python train.py --num_hidden_layers=14 --hidden_size=320 --num_attention_heads=10 --num_key_value_heads=10 --head_dim=32 --intermediate_size=1920 --vocab_size=16384 --hidden_act="tanh_gelu" --norm="layernorm" --norm_place="pre" --norm_eps=1e-05 --positions="learned" --qk_norm=false --attn_scale=0.177 --bias="all" --tie_word_embeddings=true --parallel_block=false --init="normal" --init_std_qkv=0.0265 --init_std_o=0.0265 --init_std_up=0.0265 --init_std_down=0.0265 --optimizer="adamw" --learning_rate=0.00106 --beta1=0.95 --beta2=0.99 --weight_decay=0.28 --lr_head=0.00853 --max_grad_norm=1.0 --warmup_steps=518 --schedule="wsd" --decay_fraction=0.946 --decay_shape="linear" --final_lr_fraction=0.05 --batch_tokens=32768 --max_seq_len=256 --doc_mask=true --train_tokens=308900000 --max_steps=9427 --dataset="wikipedia_en"
MLP neurons of a small language model. Each row is named by its layer, matrix (up: input weights) and neuron, and shows model dimensions 208-271. Each number is 200 + 20 x the weight over its row's rms, rounded and kept within 0 to 999.
A block is one neuron, or neurons of one layer that tend to fire together. Before each block is what it responds to, as a language model described it from the Wikipedia text at the highest values.

Description: Partitive "of" after quantifiers
L5.up407,212,200,185,145,217,192,205,204,235,182,230,182,214,191,229,187,202,207,183,216,210,215,197,198,190,206,140,226,217,204,193,182,204,197,187,176,184,241,192,231,197,220,196,211,205,210,198,207,199,214,189,185,175,169,183,196,183,201,212,191,221,203,233,186
L5.up1763,182,206,183,154,197,213,208,191,205,177,237,183,213,199,211,211,169,215,210,211,198,196,178,241,225,181,168,202,217,233,227,196,206,199,179,199,196,202,188,231,199,226,214,219,187,208,204,219,172,204,179,167,176,181,189,209,232,196,204,210,207,184,199,224
L5.up1852,189,192,199,164,227,150,240,224,202,213,202,189,206,195,189,187,208,200,182,234,179,183,201,187,189,193,172,207,227,167,187,212,257,202,185,175,191,220,160,202,207,223,181,216,205,201,204,184,191,194,196,181,173,192,219,209,191,218,203,196,226,190,214,178
L5.up1895,183,181,190,170,217,197,193,218,197,199,158,199,204,202,195,196,222,176,228,207,182,145,195,181,199,186,180,206,228,215,175,210,203,178,198,207,201,226,209,217,192,180,207,187,208,212,182,229,157,178,176,162,152,197,212,217,194,219,205,175,224,183,196,225

Description: Word-initial capital letters
L7.up2,159,202,223,171,217,186,173,194,196,198,223,179,228,202,213,182,226,196,195,189,186,191,165,187,191,204,188,192,190,207,200,228,245,203,240,221,189,193,171,186,209,177,157,205,204,198,237,184,198,218,195,200,169,180,192,180,247,229,196,199,223,200,221,206
L7.up168,205,202,172,170,204,210,171,184,225,208,273,231,194,199,187,207,201,210,172,213,209,165,193,207,183,200,217,201,195,178,211,205,204,225,239,224,192,200,141,192,213,197,169,206,217,212,192,234,209,187,203,207,186,194,175,177,220,196,181,178,226,214,199,206
L7.up373,201,189,195,195,194,207,153,177,199,199,209,242,219,204,179,188,196,204,188,176,176,183,211,220,198,187,179,223,237,182,198,199,160,194,201,174,203,198,163,193,195,153,194,231,213,202,213,214,179,239,189,184,186,190,215,186,175,217,210,202,216,148,178,183
L7.up600,185,199,196,179,217,154,192,182,209,171,198,195,222,212,201,188,193,188,167,181,193,193,210,179,245,214,168,230,189,190,187,187,222,210,213,221,194,221,201,215,232,187,174,189,188,226,231,209,190,194,213,207,199,208,200,182,220,243,202,192,223,189,228,188
L7.up694,190,178,206,200,226,144,247,167,223,188,220,220,208,210,184,208,203,186,181,217,179,198,204,213,246,221,203,176,197,174,220,224,203,199,217,175,205,202,171,205,200,189,177,188,202,194,196,199,192,190,226,221,194,191,192,146,202,169,211,198,201,144,171,203
L7.up744,205,163,216,212,229,182,216,204,224,186,221,242,211,198,207,193,184,217,165,172,181,213,207,205,214,225,188,223,223,166,188,222,204,215,226,197,196,191,193,218,212,179,182,206,193,208,217,234,201,172,235,215,157,234,168,171,228,176,179,223,188,198,177,188
L7.up761,191,173,221,190,228,196,211,207,239,158,221,230,232,210,192,221,211,204,172,196,198,189,195,207,211,230,223,215,190,172,212,204,218,182,223,212,194,194,196,181,191,188,199,196,176,206,196,192,170,222,248,184,181,195,201,168,195,198,190,198,213,180,182,209
L7.up874,194,211,205,225,197,159,235,186,168,211,201,183,262,193,185,188,222,189,180,196,210,223,216,197,193,224,195,227,237,177,211,219,222,229,219,162,219,231,187,205,194,181,163,205,187,218,202,222,226,187,169,201,182,184,202,167,181,182,168,203,191,169,191,181
L7.up939,206,182,208,213,197,187,209,193,228,210,222,209,214,231,230,191,215,214,172,202,192,164,227,187,207,191,192,172,217,171,202,217,213,216,212,193,193,214,173,165,224,217,192,211,219,218,213,179,198,231,209,208,168,201,237,160,218,206,207,206,238,171,188,191
L7.up946,191,202,228,191,198,186,204,178,227,205,202,220,216,197,189,212,209,180,192,186,173,213,191,223,200,207,201,233,207,153,184,212,203,220,223,165,215,213,165,190,223,187,173,228,207,217,194,208,214,211,221,191,156,181,204,198,207,192,200,208,168,189,207,190
L7.up1063,203,171,197,188,194,215,211,171,208,163,248,220,223,212,211,171,194,164,193,189,170,165,209,210,218,215,202,179,217,190,203,225,180,184,234,222,179,194,198,186,213,181,179,213,218,190,223,189,149,182,235,173,180,207,200,188,222,227,214,214,219,193,195,200
L7.up1415,196,162,197,215,202,167,213,173,211,208,251,225,238,210,211,214,221,179,174,194,215,205,215,231,214,215,202,202,222,164,191,203,201,213,213,203,207,207,193,176,230,179,155,177,204,234,214,202,196,226,251,214,188,211,181,167,196,200,202,191,204,165,191,194
L7.up1545,181,157,214,219,220,185,206,210,195,191,239,252,215,199,176,222,188,223,186,198,169,206,197,234,196,182,202,216,231,171,238,198,208,178,216,225,210,199,217,179,229,223,177,208,207,213,199,226,170,218,227,198,226,193,183,156,210,171,187,206,188,185,159,209
L7.up1744,194,166,215,177,224,203,188,216,204,170,203,225,217,209,177,204,221,192,180,194,200,171,186,212,236,205,222,242,200,171,208,186,215,200,240,227,202,230,218,203,208,192,193,198,186,191,213,222,138,197,205,195,181,204,229,169,178,230,194,206,236,209,215,207
L7.up1783,223,191,204,185,226,169,222,211,202,189,244,174,209,224,192,227,192,182,163,215,184,196,207,231,217,226,220,198,207,184,204,189,191,202,190,169,182,217,198,182,234,217,181,173,210,228,169,207,192,206,253,212,176,175,187,179,199,184,234,210,226,195,201,194
L7.up1839,186,206,173,195,190,179,191,215,213,203,245,213,209,212,211,230,216,181,222,203,210,196,194,208,212,212,222,227,168,183,197,218,190,190,201,208,215,211,207,210,187,158,204,173,221,234,211,218,194,225,222,166,180,201,183,193,184,182,167,205,235,158,192,190

Description: Role or membership nouns
L7.up141,225,183,208,207,204,195,190,190,184,208,196,223,235,195,198,175,211,205,190,199,170,177,194,208,185,190,173,185,226,196,192,219,163,215,192,221,200,211,227,195,190,171,183,187,204,194,191,235,202,180,218,210,181,208,194,184,197,169,177,210,207,158,224,203
L7.up145,223,221,190,244,196,189,224,233,202,204,201,178,213,200,223,213,200,196,183,220,203,179,213,196,171,224,188,188,206,182,211,203,226,215,162,228,204,209,208,215,216,217,201,220,215,203,169,187,217,209,188,169,172,195,189,217,229,189,207,200,190,204,191,170
L7.up235,223,206,219,211,216,166,202,205,191,213,172,182,207,212,206,220,209,204,203,208,193,162,209,223,185,184,222,191,190,219,188,209,188,218,164,224,187,232,201,177,196,203,184,206,197,205,201,219,212,207,167,191,192,210,185,223,216,227,169,198,196,176,198,209
L7.up333,180,227,190,189,211,207,186,181,217,195,181,190,231,198,200,210,181,187,219,195,195,142,194,226,176,208,196,225,171,236,200,176,193,215,187,217,218,205,239,228,205,193,185,193,193,212,205,210,202,210,172,212,203,220,185,197,222,189,197,197,225,166,209,218
L7.up619,172,208,217,203,198,204,230,182,190,206,183,184,212,218,207,196,191,199,197,241,196,201,195,205,221,190,175,194,183,229,212,213,204,192,207,201,198,216,192,227,210,164,165,247,187,191,192,208,180,203,209,172,166,204,212,202,256,222,221,210,193,187,185,189
L7.up883,196,215,201,183,211,215,181,189,221,211,174,198,178,220,214,249,207,192,215,218,173,172,213,210,199,188,195,229,181,261,172,221,207,232,206,160,181,224,218,201,203,198,211,198,184,209,169,182,166,218,207,199,200,195,193,207,230,226,174,190,210,177,190,160
L7.up903,212,205,207,206,181,207,188,175,224,188,178,213,220,229,217,193,206,177,161,206,198,174,199,225,231,206,218,202,201,202,200,211,193,216,172,194,213,269,226,209,188,215,204,180,226,218,168,222,174,211,187,194,169,194,187,178,234,186,176,172,196,188,198,180
L7.up991,193,221,181,175,221,216,193,198,180,196,202,205,205,207,193,192,211,187,185,199,189,185,265,207,231,184,193,190,175,203,228,185,188,224,194,220,202,200,203,225,222,197,196,191,206,235,208,219,202,163,178,141,155,206,178,207,215,247,208,217,222,151,187,172
L7.up1083,202,205,207,155,205,192,214,238,216,189,208,192,181,210,160,197,201,189,180,217,225,189,179,207,200,193,196,176,200,217,190,241,184,187,190,197,194,221,162,189,227,221,211,196,201,204,163,169,181,173,188,175,178,176,188,218,220,207,173,208,214,211,203,198
L7.up1150,196,213,186,222,205,174,202,183,204,191,219,164,190,185,173,202,199,224,195,216,205,176,180,226,214,202,212,201,199,185,183,189,214,217,185,200,205,220,195,220,215,195,170,208,198,211,198,196,200,199,199,195,192,210,178,197,199,195,181,194,194,158,234,175
L7.up1241,195,190,195,177,229,199,217,182,189,234,192,197,185,186,201,228,185,216,234,202,191,199,211,215,175,235,194,227,201,210,218,197,187,213,208,210,203,229,198,175,234,184,176,262,186,210,180,212,202,196,173,200,204,226,211,187,187,198,202,190,168,222,218,202
L7.up1322,180,201,202,220,206,188,203,200,216,211,158,196,194,218,225,206,216,209,215,201,175,183,170,198,191,236,166,220,194,213,212,203,202,227,203,188,208,227,188,212,164,204,226,209,204,237,201,197,182,192,147,171,202,203,174,151,208,208,222,186,202,195,163,195
L7.up1334,194,223,192,188,191,160,194,186,185,214,199,214,221,198,205,241,205,228,217,199,215,186,209,208,170,219,213,212,230,226,192,211,172,223,176,163,218,207,223,193,198,192,166,194,195,227,165,201,218,199,203,196,186,201,209,235,203,199,182,201,197,193,177,168
L7.up1609,198,213,209,170,197,209,227,200,184,203,193,199,182,203,198,209,207,196,203,215,217,183,192,232,187,224,223,247,191,203,190,211,182,238,166,206,215,241,217,193,208,205,160,225,191,197,180,208,164,198,177,194,180,201,211,226,211,212,180,193,225,176,226,206
L7.up1830,201,186,219,222,205,177,186,216,236,229,163,177,216,191,239,195,196,209,185,186,228,189,194,196,196,189,203,246,190,192,178,209,148,235,175,201,202,224,169,196,207,186,208,222,203,228,215,203,184,224,159,181,195,251,191,177,223,236,207,188,217,205,205,213
L7.up1896,237,196,209,176,203,225,200,241,155,210,187,197,220,227,207,216,182,200,205,195,184,176,228,227,169,219,230,188,219,217,208,194,148,221,173,175,189,205,223,197,207,210,189,220,230,214,184,209,193,188,181,175,197,202,213,231,222,215,181,209,194,180,190,183

Description: Word-initial letter fragments
L9.up349,201,160,201,176,177,182,223,180,237,191,218,201,229,215,200,208,205,202,191,184,179,203,198,187,222,197,200,201,211,219,202,215,201,168,226,220,176,215,201,160,228,174,225,197,198,223,200,196,187,202,226,201,199,199,216,186,211,211,180,218,203,201,179,168

Description: Infobox field labels
L5.up547,206,212,185,212,197,224,236,174,223,173,217,187,207,210,217,187,161,198,195,188,198,219,189,216,214,185,163,217,221,165,193,208,192,193,206,181,200,206,158,221,250,220,210,201,194,205,168,196,184,206,190,205,165,194,187,198,194,188,181,212,176,178,216,170
L5.up905,209,202,195,200,214,179,235,149,192,165,157,180,229,200,210,204,191,203,214,219,188,184,190,213,190,223,192,163,212,171,186,223,205,225,175,187,202,229,205,238,231,217,218,195,220,215,201,196,192,179,241,217,203,199,185,177,206,178,162,219,162,193,215,162
L5.up964,175,186,184,212,206,186,160,177,229,198,161,199,198,215,210,184,199,176,203,201,204,164,183,207,212,203,182,182,178,177,186,209,205,229,201,169,225,230,203,230,253,187,203,211,214,204,169,221,188,182,184,210,189,212,197,189,187,170,164,195,163,184,250,172
L5.up1557,164,209,205,203,239,209,209,170,207,188,213,175,192,201,209,206,216,207,199,220,236,216,196,220,226,206,164,198,194,170,198,208,195,248,196,162,209,235,182,202,224,194,231,203,183,210,197,199,203,159,207,184,175,208,202,179,227,192,167,205,180,184,221,191

Description: Word-initial capital after boundary
L5.up33,159,183,206,207,216,183,190,176,230,185,226,212,204,189,216,209,206,187,161,194,205,211,210,181,234,219,175,233,231,189,188,209,199,222,212,207,208,194,177,217,189,171,173,184,180,218,201,204,186,206,227,190,165,228,212,171,204,218,194,202,204,200,220,187
L5.up582,207,163,196,196,217,208,178,190,220,178,226,215,202,196,206,193,199,188,166,199,175,201,211,183,229,221,209,235,225,191,222,231,168,185,234,241,222,223,202,182,193,191,170,190,183,197,210,205,210,231,232,209,156,221,215,148,206,220,213,190,236,138,201,202
L5.up858,208,212,199,173,210,200,173,229,230,169,216,220,205,220,191,194,232,195,203,195,144,229,199,200,209,201,193,171,214,191,198,191,199,167,227,192,196,194,205,208,211,201,160,173,208,227,186,206,186,210,225,170,176,189,207,178,192,195,187,202,219,193,172,142
L5.up1266,210,205,189,180,217,184,204,178,213,168,240,184,231,184,216,194,211,187,210,206,196,164,206,220,215,210,186,245,199,168,193,205,164,217,236,220,194,221,209,175,215,196,170,186,171,208,209,198,198,217,243,189,145,214,220,177,211,181,217,189,216,178,204,159

Description: Mid-name continuation tokens
L7.up59,207,196,229,193,210,168,226,218,193,211,177,174,236,187,198,204,203,197,188,177,185,204,192,186,209,239,199,224,211,216,229,213,194,213,166,175,215,193,201,216,203,184,190,211,176,237,192,218,226,177,202,186,203,192,183,199,200,225,205,208,168,182,222,218
L7.up69,235,195,208,206,210,203,217,177,216,194,216,166,210,214,183,200,196,200,184,245,220,235,173,185,215,258,221,200,208,197,226,227,177,220,190,157,183,212,189,190,200,194,201,209,214,217,207,220,203,182,203,204,187,204,274,199,209,179,187,198,181,190,207,186
L7.up127,217,228,175,214,212,187,174,197,198,200,219,227,197,209,176,210,181,179,219,221,202,208,226,214,207,222,209,178,173,195,227,201,203,192,191,186,212,218,210,222,206,180,248,200,224,218,192,188,221,212,201,205,194,201,190,176,192,175,180,181,182,183,210,183
L7.up565,193,179,164,200,190,167,162,208,202,150,213,200,209,214,216,177,218,181,211,239,193,148,171,165,190,222,202,208,202,192,165,227,207,218,183,189,188,201,222,203,242,186,168,234,196,208,193,206,203,210,232,211,178,201,201,195,233,198,206,203,202,176,182,137
L7.up627,191,198,164,156,221,189,199,180,237,212,221,191,224,195,191,194,221,197,203,218,203,173,193,203,198,214,201,208,202,164,210,231,172,198,178,183,181,196,163,203,195,199,239,214,196,209,207,220,192,206,197,167,204,198,203,171,213,188,189,204,188,186,198,166
L7.up962,160,201,203,221,225,134,217,196,235,196,202,194,218,211,205,209,179,209,197,210,198,212,172,199,205,176,202,191,188,182,212,231,163,221,186,166,190,205,211,219,199,214,230,223,215,209,177,212,186,184,211,188,203,188,247,205,201,178,156,203,172,178,200,172
L7.up988,192,161,212,235,199,183,215,182,210,177,190,195,204,198,205,214,172,201,202,236,190,225,193,184,178,213,221,184,200,219,195,189,192,194,190,176,182,212,223,200,179,186,191,192,194,214,231,226,222,228,172,200,192,189,190,200,205,169,197,206,185,203,204,210
L7.up1229,197,217,182,228,200,169,233,190,185,195,181,176,223,207,177,208,154,208,214,224,200,200,192,206,170,214,213,220,216,202,232,209,220,190,184,185,199,192,214,211,204,241,200,220,202,221,218,190,210,225,200,190,187,201,184,174,219,231,155,185,191,215,169,201
L7.up1309,189,217,200,229,209,186,238,176,196,194,227,203,224,201,178,200,176,193,254,177,200,218,192,195,186,222,236,210,192,213,215,236,220,167,220,202,212,189,232,182,225,209,190,183,222,230,165,210,176,180,206,179,200,214,193,223,205,164,193,200,228,202,178,194
L7.up1348,193,238,190,213,221,175,170,214,196,214,246,183,179,209,178,204,237,206,214,227,177,231,198,194,210,246,225,213,206,204,228,202,206,243,222,206,218,210,208,215,256,227,190,233,211,193,211,233,220,219,216,195,164,220,210,180,213,177,187,208,209,204,201,179
L7.up1370,211,196,219,179,195,176,211,211,205,191,218,209,221,184,192,214,187,220,247,182,207,189,166,192,203,188,182,208,194,208,222,219,200,195,202,184,210,225,201,176,214,235,227,188,241,202,193,175,188,200,203,154,230,185,202,207,219,212,182,201,189,215,206,187
L7.up1401,181,196,167,227,214,181,224,179,158,181,209,191,216,213,197,210,204,224,236,207,212,178,163,229,201,189,212,183,216,227,203,210,190,182,200,191,191,210,225,198,210,192,220,213,225,218,198,230,199,196,216,182,203,213,191,198,203,208,196,201,201,218,203,188
L7.up1537,203,197,201,239,204,188,193,212,205,201,199,205,200,204,229,223,162,220,166,198,179,196,217,175,185,208,179,192,242,217,216,179,194,211,200,206,176,206,217,191,209,195,172,192,198,210,199,196,213,196,195,231,210,197,183,152,209,223,165,203,175,193,211,195
L7.up1610,209,179,218,241,231,170,234,207,199,234,176,195,191,190,194,224,214,202,206,155,179,213,226,188,173,224,198,214,219,197,201,219,214,219,178,181,203,204,194,187,209,189,173,251,197,204,191,209,228,215,195,217,183,199,179,206,189,224,178,202,204,211,216,184
L7.up1816,201,204,236,191,214,194,193,205,200,197,212,209,213,215,189,216,219,177,214,197,216,183,196,216,221,218,205,197,220,155,187,232,197,197,207,196,203,176,194,167,216,195,180,214,186,225,206,244,189,198,197,220,167,221,234,188,209,178,182,190,209,204,193,189
L7.up1856,153,200,205,208,237,172,226,167,187,203,192,186,234,220,184,201,189,163,225,217,213,223,203,229,191,219,209,180,210,212,209,204,222,209,193,227,197,193,215,216,213,207,204,192,176,206,185,213,178,210,169,159,190,176,216,177,237,202,181,212,202,213,237,193

Description: Word starts and auxiliaries
L5.up283,207,172,166,194,243,172,211,213,210,198,235,181,194,195,191,228,226,169,177,215,198,182,180,160,210,204,212,208,219,221,189,220,201,229,205,230,201,223,206,183,239,192,220,153,151,182,194,225,204,168,215,174,183,222,201,180,206,195,198,229,208,183,214,193
L5.up337,217,188,194,216,225,213,240,141,222,215,187,190,183,202,192,204,196,223,216,158,193,149,203,229,196,199,203,207,226,217,186,207,189,230,221,152,203,230,223,200,249,197,208,205,191,221,173,217,163,144,219,185,180,203,222,163,226,209,183,181,167,175,234,210
L5.up1577,201,188,190,168,213,208,195,236,183,200,202,223,201,206,170,191,196,166,214,222,166,166,176,215,187,194,219,220,188,229,211,215,197,183,206,186,203,209,229,213,217,174,220,198,203,197,196,250,178,189,197,171,193,223,205,226,197,207,203,199,205,172,197,217
L5.up1606,222,182,197,161,227,199,174,216,182,203,248,209,221,190,184,195,212,186,195,228,231,155,195,183,176,230,209,200,217,196,174,219,198,202,202,233,199,190,214,168,226,202,185,202,169,212,201,257,235,187,200,194,187,210,200,149,235,199,186,188,187,141,219,197

Description: Possession verbs and their objects
L9.up1038,184,209,185,188,236,164,168,226,207,169,200,226,211,195,198,236,198,206,230,215,215,190,223,193,174,230,174,222,206,220,165,196,186,223,202,227,214,228,226,197,216,235,158,205,157,219,192,219,208,219,197,197,244,195,204,193,225,178,181,208,213,215,220,198

Description: Category noun after article
L9.up1262,202,186,204,202,172,193,209,198,225,208,178,188,186,195,204,186,178,168,217,194,181,179,209,180,159,226,207,225,208,213,197,211,220,209,167,188,216,217,205,180,183,207,193,185,203,190,181,233,244,189,176,174,211,235,235,180,228,225,196,190,198,178,199,205

Description: Perfect auxiliary after subject
L7.up94,234,211,191,189,202,179,180,185,223,212,225,243,216,201,149,189,212,196,181,195,173,165,234,218,189,192,173,178,207,200,188,217,169,206,193,187,190,217,161,213,247,206,190,205,194,199,204,205,200,209,225,198,171,200,192,166,188,210,214,204,227,166,201,159
L7.up152,197,234,187,174,207,204,186,198,198,187,209,210,192,217,161,215,214,210,233,205,210,180,221,222,223,215,181,236,199,158,175,180,183,215,222,208,185,223,194,172,224,195,218,171,188,209,231,197,187,204,199,166,188,182,212,174,193,235,196,202,188,180,216,187
L7.up297,207,201,204,163,214,220,197,213,233,213,204,227,173,220,208,232,182,204,243,179,166,166,179,180,185,172,169,215,236,173,186,204,169,221,236,187,184,175,176,217,204,179,220,208,174,203,214,210,197,223,197,202,225,171,227,196,189,183,186,198,198,200,199,187
L7.up314,192,188,181,205,196,159,215,226,177,186,185,215,233,203,185,211,167,217,204,170,227,203,179,230,177,195,176,232,222,211,207,178,199,205,223,217,189,194,206,225,215,248,192,173,181,204,206,199,226,215,205,223,174,172,201,202,187,192,203,206,216,224,243,205
L7.up521,204,171,183,198,214,157,217,201,210,193,217,180,222,210,211,209,161,202,211,154,198,185,204,221,192,192,166,189,220,192,197,238,216,190,201,217,183,197,179,219,217,214,168,161,210,209,203,203,236,242,195,197,201,188,203,178,183,228,209,207,193,236,237,182
L7.up560,214,198,199,206,215,192,210,180,214,186,177,202,207,190,213,195,185,152,188,169,194,195,212,187,203,219,154,207,221,191,192,213,194,186,215,207,196,228,179,217,244,191,191,189,156,192,195,222,186,204,218,209,183,215,219,190,212,191,213,201,231,220,233,237
L7.up573,223,188,191,202,217,148,214,208,224,207,200,206,187,206,207,232,241,207,171,182,208,207,202,193,199,186,189,200,207,171,176,249,221,238,189,188,210,212,163,179,193,174,179,141,183,205,215,195,215,214,234,185,180,194,204,183,191,206,192,196,183,177,219,172
L7.up792,222,193,194,188,229,214,208,232,224,210,232,221,196,196,185,209,227,218,204,215,177,178,177,181,212,220,175,150,195,232,182,202,237,207,192,195,191,194,146,168,204,169,188,251,191,189,214,170,221,189,192,199,196,210,214,219,208,190,214,213,232,183,206,199
L7.up850,196,182,197,195,217,178,194,190,195,211,166,239,231,204,137,222,183,191,212,212,194,204,202,233,209,221,193,193,202,238,187,222,191,197,187,194,208,220,200,177,203,210,204,174,192,219,172,224,188,206,208,195,210,212,220,166,189,214,174,209,197,180,228,240
L7.up852,200,198,217,166,232,198,175,218,204,202,160,236,212,204,189,228,189,192,189,215,195,185,227,189,208,204,224,248,201,222,213,189,190,198,214,231,177,221,209,198,214,212,221,204,189,240,245,230,159,200,228,223,176,220,195,211,215,220,158,195,217,208,199,183
L7.up854,194,165,175,198,199,182,198,226,229,187,184,263,217,220,181,215,223,221,178,185,204,155,197,185,179,190,194,217,252,217,205,177,193,190,217,211,184,210,198,196,220,221,201,206,183,191,216,207,189,192,226,200,180,188,216,211,199,239,213,208,211,210,190,188
L7.up868,218,181,224,161,222,203,221,208,222,193,203,203,210,204,179,202,195,219,217,201,201,172,196,206,224,200,201,211,191,168,197,203,180,218,224,191,194,200,160,192,215,191,246,185,200,241,194,190,175,198,189,186,237,184,194,181,217,236,197,206,212,210,199,180
L7.up1071,190,199,191,217,212,182,181,154,224,201,225,214,229,227,202,193,207,162,179,209,198,182,197,190,216,221,194,191,189,200,201,194,224,206,210,232,184,225,211,155,243,206,216,195,184,204,252,185,198,229,217,198,206,190,227,155,203,182,177,217,192,167,223,217
L7.up1189,209,234,229,160,190,195,220,178,200,160,185,203,212,217,153,202,211,202,207,178,197,205,233,177,197,190,197,221,213,173,167,209,215,172,206,164,180,215,176,208,233,200,164,224,176,213,237,239,202,227,193,191,160,192,208,191,205,204,210,197,188,175,200,170
L7.up1284,231,189,200,207,234,187,204,220,223,199,222,219,207,233,200,213,199,213,178,202,184,162,205,209,191,201,206,182,202,216,201,218,211,189,191,254,178,200,202,151,219,224,204,186,196,191,246,166,229,207,231,211,201,180,211,189,217,225,165,197,224,181,228,191
L7.up1572,183,217,153,190,226,207,183,193,203,189,180,238,183,205,187,224,163,195,221,212,175,217,198,206,184,207,177,209,209,221,195,214,177,213,209,150,189,218,208,223,208,210,211,196,185,215,190,241,215,185,197,177,196,238,217,179,209,178,158,205,219,219,173,174